Part of a small language model's weights: 13 layers, biases.
MLP neurons of a small language model. Each row is named by its layer, matrix (up: input weights) and neuron, and shows model dimensions 112-239. Each number is 128 + 32 x the weight over its row's rms, rounded and kept within 0 to 255. Numbers have three digits each.
After each neuron's rows, "fires on" lists the tokens most often at its 100 highest values on Wikipedia text that the model never trained on.

L7.up815:092128113101128070153143148112105122120137128125145116126100167120146173038195150144135048109144103141122122124137111137090078167166111098139108092111099205170104140111119116106096122152157192131099123149060120168162131092130185142106112109098155076110126187135142139167096062199146135106139114210126152104098091180180135108129093116077133059135112096107090151090187143105131107144130
fires on: " R", " r", "od", " Reg", " League"

L5.up1338:097146179165099088199110189128163068125158152211149095127178143117103119135099101099111075144094183138166146142157130168097104179139135137112069057120124106098154164157084131123167073123171083127079137085114127125121104121176155059177149123148070141104109086118097145101127119125136126146130134139118097187089146115074147103072098194137075088100151129123126068140064149153114137114135
fires on: "\n", ", ", " and ", " to ", ", and", ", and "

L3.up833:097120152165131139142106149112037128163138133217146155148106150106066102123150167129138136129167139110162075149070072110143126126150080118095105155126143128141150115179103132125133059123153104157122088088108141167149078162115152149076137147142121121093114109152148140113102101050144181160101154118126180156116086113139144100142065178126147160120101105139193140163115133139086064109129
fires on: ".", ", and", ", but", ", ", ";"

L3.up1901:109081116157150110105198124159121133123170097143126184100136123103108174099122154163096157117117129161110160117121117145074166111133126160156198117080130049118103071168143089062162085098151166103113116175141191117068106138148176088165105107120134137204159090099133074086073104143115100109209083133109099110134246097206159154173194162142177167140064127155146147140184179132104114149139
fires on: " '", "'", "z", " ‘", " Heart", "ark"

L7.up435:131133128121170094102091137176182173105130096062128153132116173185130146100072092139159154113133139088147127142182115134197077126164135084107104127131118170173173123126077112158121134137156110109169038122129134176126118126083156155120225186106209087158114117114142120091097119147132102111086063105090107061119113198106118095080115083145129197123100062117142127105139098092101137113088
fires on: "em", "end", "ut", " real", "rem", "im"

L3.up172:169118117111128092138081088092089151123126147107126165134182119130155136095126149107096102068106102113119097149199074081137134095142152054148061109057076152172158163050135153114114116130093136082096101142123183153151095112184178150164085173168176166143132101156126194132109143116086039059184151125160129135121104096153086119079156116110145123091085135180145087143112186163111123125163
fires on: "i", "a", " d", "D", "ale"

L3.up203:154130161105050140116142182155132149116147180063091110109091122097109084172099130125122176141077152099095145113140110130088113180181121111113109078142075149108147094168152087127142152166092069138165125164133148151147113171095111111181134124116112123108157162156134104160106135119072124121131086126162111199141155110126151081084126122135064105135157134096135137148146135155130112156073
fires on: " by", " that", " by the", " Silver", "um", " Art"

L3.up273:076098100147087151128124110076165120094187147190218060137170125147175111109133190071166102145098126085130172175122139116163133123132141142157110159170124033089157149155188039173101171117103139177044131137148193210141143089077085170142164123167091108175136083115165118130135118115130132148173109111188124076159150126111119098153153165089176179101175110165123096095100103142139103104130
fires on: "-", "/"

L3.up143:115142103182101149161130124120155127123081120105110105166137131101104102107108147081117125128124138117136186176095117100101099138137157113109107165099111131116178073090098167131117067155165068129079153192162165200102164151098122144200151141101132099095155107143149107152104158110073078103140147080079162136162105238141101103142160152155131157055168116119087142129111122130136073128201
fires on: "-", "===", "—"

L3.up1688:152148128144105116121110152190131016117149152119144112160098106123082147120085113124112083143131118083167193090153131161091098127144129122097141098118126107154124133135132141171159117155088108116126167098058116123150113140116166147129088111126148160150094180145130187122105061110131186087072115139126113149140107161139165149144156141109151091086169148173178092212102129172213127118139
fires on: ",", "|---|---|---|---|", "\\", "|---|---|", "|---|---|---|---|---|---|"

L5.up472:145134129153179138182151111124105118123186154154100128120127174154140115152112166089036054119139105137168101147087183123123133123130135087139159120123092135197145112119068100101151054158078075172124155090121158128170171117158176188147157148203122103108158182057072127111117145064175110107146136105126151128114124205098152090104174138158107153096159121092164146097095127119152145103132
fires on: "; ", " | ", ", and ", "s, and ", " to "

L3.up372:129118153168174106124152102164169156147091107105162136231127132057176147149113127119190156099130153118098170189102102182082096079120114115111166108075053184148132112184107103139092117137155088139111091092089130162082101166098102129103166154098056131118143147156096115152169144119086077143117090177085120128153147159146106086105102065149112118090155185163157121204038149146144143149081
fires on: " The", " A", " As", " Her", " She", " It"

L7.up135:175144129113191129105094101154102183131147112073128173099160109066153135139101179075129134148130134148142155098121111168174117115110144132061147130180079158124142138168087150087171101137105065076174188174194168084061142139083150158132180179127092109115086150149099143102126084045137092094152095117093173133148067165099123084135196129096131142166166203126084166186148127098152132169092
fires on: "–", " | ", "in", "ar", "'", "."

L5.up1168:177068161107134102098115097175114130131205119202083127142140136177138141128095144173095092147136119144087183138143095104157148124123153113159067097112133091114077083154177060154149185159106094076103178142140158121104145189080139119175126105104143157134139059144120074105127148147102157170194123127167058106102065145109126130109171079140133083204127150133146142109093136114167157160181
fires on: "enc", "am", "av", "ad", "ig", "as"

L5.up193:102101090115107134085137090122155133124103110110141125132178146147144125135125139080160212164168123107063146119136131160129099099124106133121144174134143129112119129115123106141098123156133137137122126115132109159179188187142125125069127115093130105137129111167118074102120148107124179186154178118113137229133117143154140199136091184156200177089117180130104113155170144141161089077169
fires on: "le", " (", "ro", "on't", "s were"

L3.up411:129139148138154104197104119046133110121087121104064154086160122140114157110101133107172132160145122157129079136069139139084126143138131156111153174053125187165133144129136147136126174148133147101094194092109148099153098120151152155132097072119078104107160103179189198155119054116169114117130187104172094146120116111160119150165104129138123111169130121100087074210132169115177179174124
fires on: "arr", "urs", "ort", "arl", "ast", "err"

L3.up1090:100085178086136143158133199070109077092143140128066156141093147147037170169100150122179124162107084073157046123111112143125114074152151102151138117098148134151066153146148182102119146129176127118129146124144099103135180169098110161161151022144154113067123157125184118101130059174164187142109100093113109136100163117142118074124139125141142157161096125175164112121119126157165077163151
fires on: "arr", "ag", "% of the population", "ord", "fr", " km^{"

L5.up1699:149119098128126091134143162124182187110114153134147148151091124170181195084090138130146118134146140159127133163112101141126113101155131070151095171155147145153168132154102090168074102112151103109081087113126128101134136184072153109173090152114100137119135086152129110134109129144165116115154114119161138118133101153098149076139088162102148174156140114149080093126124053105158142033114
fires on: " (", "–", "yl", "an", " | .", "l"

L3.up843:098119129121136163137079122129102211171180148159127126127080139131067161151130143116124131105136067104115098128117133045197102085150143180123131187090231136124139096157149098090220126086103117156078125119134173101088187131138158154078128112165119078115143149087110133149080159083131150069167068153102160108123131104110155099060124130122139178128082115152161114114158165096127092084145
fires on: ";", ".", "\"", ", while", ", which"

L5.up1079:122151129127129136107155144171132114179123129133075146137134094064096100142072087116131141096155118148114110106167131101095128133173149157105169153135157151122146104092172162097072110128140156094147151082147092142128123125071137116159124088062123106087219099154098148172184106098116109106149118135154105125117137111165148103147120196161144107113163089173156116109096127081169122093168
fires on: " ", " that", " to"

L7.up578:114128106095145106102094187098137132122145173090131064145185190169127126099135096146158113135127095076111128128120107144128173171090138134192056129135106135122135108100137127123163139129089117099076121079146087163149133127173129107195134148150118132166146167173094123115109144103169139086107117102120151098136131159122133142155166125221111112137139121138156153093096092134161141118115
fires on: "\n", "1"

L5.up1078:149110155121129112116154104112067202124142093097132157159150209136142137133134231107119085142112164180091090140129150133098072142105118085162151141126074096152028144100102201144187154105144156069170171147161166110121090166128151160164126100112107091126104142123121098079117074141127152126169087107126109176147106168155068064100138153138132131113171112154095127114101183139164152110087
fires on: " | ", ".", "el", "urg", "ul", "arr"

L5.up1587:125222122130166143171114184075093158082063146098098143143117154152168093108123144167131188098131130104176143102157102119124096124122100163098090144129165152145144121109139152142075094124152117131119143150181122062085100135090111129150169112117136143173133143103159102134126095148137124113122093089098146108193103085139136181155143120102153085104110156119125112137126105126185123100079
fires on: "-", "w", " –", " d", "st", " -"

L3.up993:118072127084124139115072132108002101092136132085105097177123120111129112111146103134111162149106082160119205164128117199153092152143139107153168078163132079084133136141099168114108103100206132109108131119075105139131158134189178083115139084135068099165125142097141100113172121187176159149140122111148128176155096163088110129133156065151169195116206145210107177118153130108181107124131
fires on: "ç", "h", "q", "s", "fr", "ğ"

L3.up815:162081225218164135144120125179099164163143109143146112142115119105148162150121151163083129105225093191148114111154097091146112137076121047142108126148103136147188121184165119147159083172126112078150126138135089158097175167155171143118110088132128107134139150188076109079058145154157086182112103133176104108147072114167136092128095095172149140099105114073129134191140132099138134120067
fires on: "um", "ad", "–", "am"

L3.up996:145149077114095147169111134127147155130131075097117103121156110144173136102103147170183183180115130141122175149105138162159078059111104170134165096079122123102105104191120117108180181091110158119130098139152160102101087185140117141124109166117115150200120119086133109175138115101176156116159131165108099174085126111194168147136119173150159124124120130165080155128152177112133138149154
fires on: ", a", ", the", " (v", "i (", " Suz", " ("

L3.up1009:175115126147172093114180108107089131167111144130149111101184108170106102126112188191137144141148146174132097120056147111155127115106147159109125138106194113148122153097128124160113140146097120142149129174108068075054117091145083193073071159195118084088166146157066102121112139143161127126128093106123102149091068123177164130142134083131133128157147196157134144168141126100077142078086
fires on: "im", "ob", "ik", "ow", "op", "own"

L3.up922:104135190110157174136143167120149194183095140149117100126113103140168181140129102119104134124135104151112126159091117219178166086131122108157111135102128167150107145147136126156114128176170133088124092118159053103125100099056163108095124163136117131179136101108169181122132166172146161147160117078181091074105079110078148076161163037083114129132128131128155161102161126148148115119160
fires on: " and", "aph", "rop", " and ", " who", " living"

L3.up150:109128132141102097132177095109177098114076125133158151108109209168157148155161067109132126159160148135147119143124172127145124141110119079120143126106146154173156113097085077116138121124136163097121122134078109115121106150100127169098097148140072045146154144130134174137100167136165128148148103150126099101106118144164147106161110058111127117187155140095152099153135125173180145160090
fires on: "9", "ale", "ut", "eter", "ose", " psych"

L5.up935:116173123134078185087136147093166144111187156111175137189128127069165089118109093089101145118192154113088138119197157132107171157164079082169169167124084076100072110066103061153095077112084152141131113148119086162088126091139134106155163138152124139080134173108128139133118109099135108178126140166134147128116096111077118101118120212097112158115168145122127125125151080122110096161128
fires on: " and", "-", ",", " U", "ately"

L3.up237:123101065108177121057139148162094178066155125124191112045089162199127103096117172121081184182123116080160145132141054139112165109154087142122107160124098102106136107151109112143139119105174112133103118113097157076149157151160176123113123097139077120157070178142176115086147120152077141167142087156103142110127108167173110155143135195114194112152074167079125136105079141136125118135169
fires on: "'", "\"", "\" |", "\":", "\" | "

L5.up1335:072130138127075119116172098024080136176124121172116106114160190116152144127149149102117120135133137102171175123084118089145118129173120121125109202157154136108124107103109133096107116081132128142128127127136133139107146088113113077133140160144049156117175179093116121153184121081170172101144100129178126164093101115174116071096107144172170166111120131151138088121096115109094079041184
fires on: "."

L3.up1571:094093148136169125106104088126127140155139205128077103092104082078160128127123187176149135048133106144169184202181145122113098152143085172158133081144099132140119105159131131198123069099112106124118113143126120159059135074102110118091110125136109100124113090121054088117163167149103092101160128113137151124133113173149152136187152124113089135134087183136137088134161136144163101134153
fires on: "ad", "as", "in", "un", "ashes"

L5.up677:104180105115097152145149146130173123110090148094069116137150159145070158102112148113164141109124113067203156099086138186102198123127142105106116129129157132151157161078121210130141176124107164147085124113150133132127154118159162134170102185144137141117100118096078092155111113104201141129161083157172159117079148164110120100080074175125079137130088178084012127120179103102112125100145
fires on: "\n", "\"", "|", " age of ", " of the", " for"

L3.up741:144130165187145117188057128125000135152117143147156178126163114119157160176107118158157151144084142104124183148138011111114161084113156110128107115071199091173147163093127056101065095149124123104099191142092179133126139079107179119219102107131119149136083056095137129146127147085133091089156201154151150133145130159151171134065147153131199065119113141127103096165117131123079117128126
fires on: "c", "es", "s", "t", "est"

L7.up680:182132186098131142140096163125114128144120111095080061172127111101083161137066044165121066131149176143112184196115139145155149115111125095128128130102154116158156125126088146111101144133094078127111140123125089118097087143124101176217101086175168142177133182109147113131159144131142129123094150125164153092124103148139130129145129060099151093108149160070106133119185104082095139074119
fires on: "ep", "s", "as", " Rep", "em", "es"

L7.up972:126163137108113115083078162108109131093123097091142168136117160114083104181109118094175074157119099135159138108121130120096123162106216117068157123112138126192134159090156113109116164155097102120117167078154146142141148209183198162088134086127099105139116122135168073121105108162182149130155120149118164129155170142105113083121166181167150113089152117118133092170150160113129117115158
fires on: "r", "ent", "ens", "err", "arr"

L3.up130:122112089150147103101136100113152166105086144128127096176113133168200130098078104105160106152152102114076117174234142163126123157160119115141150135157132150142161110115185152174123136119099173149158154132187149187172141018091144124177122078149126161160089132122122091129087090182171118124105135147165098095169119117201130089073181175116167146159120169146156135157144163134094138162096
fires on: " out", "at", "ant", "ated", "ate"